{"num_hidden_layers": 8, "hidden_size": 448, "num_attention_heads": 14, "num_key_value_heads": 1, "head_dim": 32, "intermediate_size": 896, "vocab_size": 8192, "hidden_act": "relu", "norm": "layernorm", "norm_place": "pre", "norm_eps": 1e-05, "positions": "rope", "rope_theta": 10000.0, "rope_fraction": 1.0, "qk_norm": false, "attn_scale": 0.177, "bias": "all", "tie_word_embeddings": true, "parallel_block": false, "init": "normal", "init_std_qkv": 0.0275, "init_std_o": 0.00688, "init_std_up": 0.0275, "init_std_down": 0.00487, "optimizer": "cautious_adamw", "learning_rate": 0.000536, "lr_mult_up": 1.49, "beta1": 0.9, "beta2": 0.99, "lr_head": 0.00852, "max_grad_norm": 0.5, "warmup_steps": 218, "schedule": "wsd", "decay_fraction": 1.0, "decay_shape": "linear", "final_lr_fraction": 0.02, "batch_tokens": [65536, 131072, 196608], "max_seq_len": 1024, "doc_mask": true, "train_tokens": 811800000, "max_steps": 6812, "dataset": "wikipedia_en"}
MLP neurons of a small language model. Each row is named by its layer, matrix (up: input weights) and neuron, and shows model dimensions 16-143. Each number is 50 + 10 x the weight over its row's rms, rounded and kept within 0 to 99.
Before each neuron's rows is what it responds to, as a language model described it from the Wikipedia text at the highest values.

The word and (sometimes or, &) joining two items, usually paired names or nouns, as in Rick and Jeff, or between 2008 and 2014.
L3.up567:46 62 32 38 63 44 63 49 39 44 48 53 33 53 38 58 62 34 65 44 47 71 49 46 43 52 42 59 51 54 56 38 53 34 36 55 42 57 32 52 63 46 63 57 45 58 37 54 47 60 45 51 45 48 51 48 52 60 37 36 42 51 37 57 59 43 68 45 34 61 44 66 39 51 36 70 35 52 64 49 33 58 58 80 54 46 52 33 38 58 61 47 45 52 44 71 49 49 44 41 50 59 49 41 48 51 46 47 52 49 46 48 64 55 38 49 62 66 64 49 59 64 47 46 57 39 44 36

Prepositions like at, from, to that follow a verb or event and introduce a place or institution, as in born at, educated at, degree from, went to; also table separators and decimal points.
L3.up837:59 50 51 51 39 59 38 24 45 42 52 37 51 55 54 49 60 50 43 55 49 53 51 44 47 63 62 52 63 61 58 42 65 42 60 46 74 47 63 38 54 38 63 47 55 46 57 27 61 49 31 54 51 47 54 63 56 45 68 39 46 48 47 45 40 39 58 53 43 54 45 42 53 58 58 51 41 26 62 50 51 45 46 71 57 47 68 47 48 50 46 71 44 41 50 37 49 69 39 46 39 38 56 66 60 41 47 68 46 59 63 43 31 54 64 49 53 60 56 48 44 53 54 37 54 43 28 40

Tokens closing a time-setting opener in biographies and histories, just before the next event, e.g. "After graduating,", "In 1527", "later", "soon".
L4.up771:34 27 69 54 32 46 39 64 51 49 29 64 39 60 27 59 48 48 52 51 49 58 45 50 57 56 49 50 51 45 59 46 58 39 65 51 49 57 50 43 42 53 54 37 66 52 39 49 48 58 21 44 39 47 52 56 58 67 56 40 70 50 50 42 45 42 43 50 42 39 38 41 63 59 43 43 58 70 42 45 52 60 44 58 48 65 56 44 39 40 57 53 62 54 34 51 58 44 46 44 41 65 49 60 57 34 54 53 77 36 57 49 65 31 42 39 64 41 45 57 40 36 41 49 60 41 41 57

The word "and" joining list items or clauses, usually after a comma, plus "a" after "is" in opening definitions, as in "is a 2014 film".
L2.up589:71 48 44 36 50 48 49 54 22 43 38 45 51 49 56 40 40 46 53 45 61 50 46 23 54 52 45 70 55 50 61 56 36 37 50 52 50 33 40 57 55 51 47 60 44 56 59 44 48 46 50 48 54 32 44 51 55 57 64 32 49 42 40 46 58 45 54 44 59 53 48 55 42 62 58 56 50 51 55 33 42 51 52 56 55 61 33 34 56 62 62 43 69 40 45 56 47 73 66 40 48 43 57 52 37 59 54 48 61 42 48 41 41 58 41 38 34 53 62 58 47 54 41 46 55 23 52 68

Mostly the article "a" after a verb or preposition (makes a, awarded a, follows a), plus "to" after managed/decided and capital first pieces like A, I, S.
L2.up777:45 35 44 45 49 46 58 52 51 47 42 53 44 50 45 35 40 43 51 52 67 71 38 41 76 72 26 45 63 40 54 72 53 46 31 31 50 77 49 56 50 45 79 61 35 54 45 45 64 40 46 37 40 45 74 59 57 46 55 46 42 46 53 41 46 50 56 40 66 48 67 67 37 52 55 50 29 64 48 42 38 51 44 57 45 52 70 39 50 65 54 78 48 59 33 44 51 29 54 40 53 41 45 47 46 39 67 57 54 39 37 45 40 44 38 44 26 64 46 37 51 59 39 45 44 50 56 38

Prepositions, mostly "at", that come before a place or institution, as in "professor of law at", "studied at", "recorded at", "owned by", "Label:".
L2.up543:33 55 34 53 43 54 58 45 53 53 63 47 32 38 55 45 37 53 57 48 52 73 57 47 38 72 60 48 51 48 60 58 49 56 47 59 54 67 31 36 46 56 46 44 54 49 47 43 45 50 23 44 60 62 65 79 50 51 49 40 54 44 53 52 75 63 34 55 42 42 31 58 42 39 50 61 51 51 75 59 56 53 49 42 70 70 41 45 36 46 59 70 61 48 47 47 47 63 52 45 50 63 38 58 58 39 62 62 38 47 42 45 39 37 41 40 41 84 41 51 57 38 37 40 60 42 41 42

Words right after or inside a narrative verb that lead into its complement, mostly in plot summaries: starts, began, decide to, tells him about, while.
L2.up632:28 39 40 42 32 53 60 64 43 62 56 52 61 48 35 66 52 40 51 50 61 37 28 32 41 52 64 40 61 33 53 53 61 61 46 52 45 63 54 35 49 47 43 40 63 52 28 46 51 45 35 55 40 42 58 69 59 53 33 51 48 44 39 47 50 57 52 48 44 44 25 52 45 64 32 59 52 46 64 53 69 63 39 50 43 73 53 34 27 45 65 60 52 51 52 40 40 59 57 45 41 45 53 55 38 55 50 52 69 30 51 46 57 51 55 51 39 56 40 40 41 54 44 39 45 48 54 47

Mainly "of" right after "one" or "a number" (one of the founders, a number of other pieces); weaker on hyphens inside compounds (front-end, one-way) and mid-word pieces (aquatic).
L2.up768:62 55 46 59 50 49 39 51 56 44 27 48 32 41 62 51 43 47 51 54 61 51 57 56 38 52 64 42 56 63 58 59 68 54 50 48 79 56 50 49 40 55 30 49 41 59 54 56 61 49 60 57 52 68 59 63 56 32 50 48 51 48 66 40 65 44 59 40 46 41 30 58 42 61 27 42 23 45 39 56 51 62 33 48 31 43 50 38 13 56 57 45 40 42 51 55 48 68 51 52 59 39 64 34 60 59 50 55 44 53 38 43 57 44 42 53 48 63 59 49 57 53 35 50 63 45 46 58

Fires on the lowercase token " a" mid-sentence, mostly as the article after verbs, commas or prepositions (shows her a portrait), sometimes as a split word-start (a-uditioned, a-uf).
L3.up304:43 43 55 46 39 52 42 40 48 36 37 35 35 47 46 60 53 30 43 48 45 58 51 47 41 46 58 38 41 56 57 56 58 67 36 34 53 65 59 45 55 55 61 60 29 53 50 54 41 36 46 49 70 40 56 44 57 38 39 46 57 64 50 41 46 44 67 38 44 56 53 58 42 58 63 50 49 73 60 56 54 38 38 55 55 63 73 42 57 64 52 55 48 60 50 40 58 33 43 64 49 47 61 37 45 49 52 53 40 35 39 34 39 36 47 31 35 50 60 55 42 60 43 43 45 36 39 42

Hyphens and similar punctuation right after a number or number word, as in 9-pounder, four-speed, 40-mg, 4-4, 21', 127/sq.
L3.up171:53 68 48 44 44 67 48 42 51 52 45 52 55 67 41 48 46 34 55 40 58 55 57 54 40 48 58 76 60 58 51 29 42 42 68 55 43 57 54 32 62 55 56 45 51 33 72 35 60 45 59 50 48 71 56 58 65 57 37 51 40 59 53 45 63 40 51 54 65 53 48 64 52 47 57 44 33 49 52 46 58 61 36 40 50 64 45 43 57 75 63 51 44 61 70 69 46 54 36 60 57 43 60 43 49 37 48 54 48 31 51 52 45 60 61 64 60 40 51 59 50 53 65 43 42 52 52 60

Adverbs, -ly word endings, and temporal connectives right after a sentence subject and before its main verb, such as also, soon, never, while, began.
L3.up545:43 39 60 49 45 37 47 53 46 64 32 54 29 51 40 41 49 35 38 45 55 67 43 37 50 59 56 54 70 52 54 56 41 74 61 40 51 51 40 43 64 88 41 57 41 45 35 55 50 48 41 58 63 60 63 59 47 48 50 48 53 59 38 45 35 62 57 41 57 67 55 68 38 56 48 47 61 59 57 56 36 56 64 64 36 44 52 54 51 45 58 56 60 67 47 33 38 51 52 53 53 45 39 68 48 45 60 38 65 32 55 46 56 43 43 49 32 60 39 48 32 39 33 54 50 31 52 32

Fires on "of" after quantifiers or part-nouns (many of, some of, all of, part of, one of), plus "among", and on %, |, = separators in data tables.
L3.up173:54 54 41 59 48 66 44 49 60 35 33 38 57 52 51 59 57 58 22 51 55 50 51 45 50 54 45 43 60 62 55 58 43 48 55 58 45 50 44 45 55 33 44 34 40 57 49 46 46 72 45 48 81 48 41 53 46 43 54 58 61 44 41 58 51 39 60 51 36 53 51 54 50 63 65 41 50 41 54 42 48 52 54 43 39 59 53 41 15 47 52 56 60 72 47 60 49 45 53 73 58 29 64 36 57 58 46 55 46 66 42 40 64 46 57 49 55 59 40 55 51 27 45 42 57 66 44 66

Hyphens and similar joiners right after a number in compound measures, e.g. 9-pounder, 120-ton, 800-year-old, plus slashes, commas and mid-word fragments.
L2.up319:72 50 56 28 62 48 58 22 28 43 45 56 36 61 59 67 51 49 54 56 60 54 39 36 30 38 37 56 62 58 53 37 37 45 68 47 50 46 51 44 36 57 49 51 48 46 57 47 46 48 48 46 45 53 61 58 53 50 56 36 57 62 54 57 83 48 60 70 44 46 56 60 44 58 39 61 35 47 47 57 41 54 56 46 24 62 47 44 39 41 61 41 36 50 57 67 46 45 36 64 53 57 55 57 45 39 45 59 57 41 44 37 44 62 54 63 60 47 52 60 73 55 58 35 80 45 37 59

First piece of a split word, acronym or number, often after an opening parenthesis or table bar, e.g. U in (UFL), 19 in 1912, p in pianist.
L2.up667:69 48 37 45 52 51 43 69 51 41 34 55 42 39 37 66 51 54 54 47 55 59 53 72 64 45 46 51 33 54 70 63 56 56 51 62 59 69 51 54 58 52 61 49 33 55 52 44 57 27 59 64 56 50 54 66 40 56 44 27 40 37 46 54 42 55 80 66 63 64 31 71 42 47 59 47 59 58 56 52 55 63 58 52 49 66 42 36 31 41 49 50 46 39 60 58 40 67 39 43 52 33 49 64 29 38 45 51 44 27 54 56 63 49 37 43 39 47 52 63 54 68 65 45 48 47 55 31

Prepositions introducing a place, institution or time after a verb phrase, as in studied at, degree from, leads to; also scattered mid-word pieces (pos-se-ss) and dashes.
L4.up565:45 59 39 67 52 57 52 47 55 50 54 38 46 40 37 40 50 62 56 56 45 56 49 43 38 58 33 53 51 45 54 47 64 65 51 68 45 77 52 48 58 43 54 49 46 55 43 40 42 61 37 39 50 55 56 55 47 66 45 60 37 41 12 46 61 50 57 68 41 41 46 55 54 55 54 55 44 43 43 42 59 68 51 41 33 43 44 53 39 50 49 53 75 60 54 62 56 62 34 50 42 44 33 49 56 42 53 47 55 39 63 44 31 56 41 54 46 54 56 52 49 45 46 41 46 53 33 44

First piece of a number or rare word split into several tokens, like the 4 in 4-4, the 0 in 0.13, or Mo in Moulin.
L4.up51:53 26 47 48 58 62 56 39 54 43 39 32 45 32 51 56 53 48 44 65 67 66 53 51 43 41 66 57 62 36 61 65 40 38 38 60 52 57 59 51 75 32 72 45 46 75 49 40 55 46 35 55 53 27 47 59 36 48 39 43 58 46 22 37 36 35 58 59 56 55 47 64 45 39 52 55 40 44 34 48 52 50 52 39 45 61 48 37 41 56 42 49 68 52 45 45 51 46 51 50 43 38 58 62 52 43 44 51 48 48 37 50 44 40 35 68 55 61 66 47 56 51 71 56 63 64 51 34

Mostly "a"/"an" opening a definition, above all "X is a 1980 Indian film", plus "in a review", "in an interview"; also some opening parentheses before years.
L4.up747:59 55 33 38 47 53 37 54 48 38 41 54 59 61 66 66 63 55 58 57 48 52 54 56 49 39 30 52 44 33 60 37 39 58 61 63 49 44 44 46 55 49 58 33 38 58 53 60 61 65 62 67 54 56 43 62 50 45 61 54 36 46 42 67 54 39 57 56 58 71 45 46 46 61 52 62 48 48 58 42 61 43 61 38 45 30 38 25 37 59 44 63 52 59 53 46 37 46 50 64 56 53 60 64 55 49 53 37 66 53 43 50 36 43 45 53 52 53 38 34 53 45 52 29 55 33 36 56

Coordinating and contrastive conjunctions joining clauses or phrases, mostly and and but, also than, while, until, often right after a comma.
L4.up221:63 45 41 62 41 46 55 36 42 61 63 60 52 52 40 64 49 45 64 47 53 68 45 56 36 36 49 58 48 49 50 47 27 47 53 56 52 46 38 24 64 48 31 39 57 51 74 62 50 62 44 62 56 49 45 60 56 47 39 51 37 44 40 54 54 40 62 50 43 64 39 59 28 50 56 48 57 53 67 24 56 39 46 51 52 62 46 60 52 50 47 74 67 51 58 39 50 52 55 51 52 51 72 51 52 38 56 48 47 47 52 45 53 58 40 47 43 66 52 35 69 40 45 56 52 67 40 36

The word "of" right after a number or quantifier in part-of-a-group phrases such as one of, two of, first of, couple of, many of, weaker on "among" and clipped words like "Dr" or "St".
L4.up418:51 61 54 48 51 59 52 53 31 54 52 38 33 44 41 54 53 46 37 42 57 64 46 65 44 54 36 50 55 39 49 53 54 53 64 43 51 50 44 48 45 64 48 45 45 53 37 34 54 41 28 48 51 47 47 64 46 43 45 40 31 46 44 52 53 37 53 56 54 60 34 43 56 63 49 41 64 49 60 49 42 62 59 71 49 65 49 27 52 57 42 77 55 39 59 45 41 49 44 49 48 52 60 44 80 46 46 51 49 43 45 67 45 55 34 49 33 39 41 54 63 31 71 54 63 52 46 41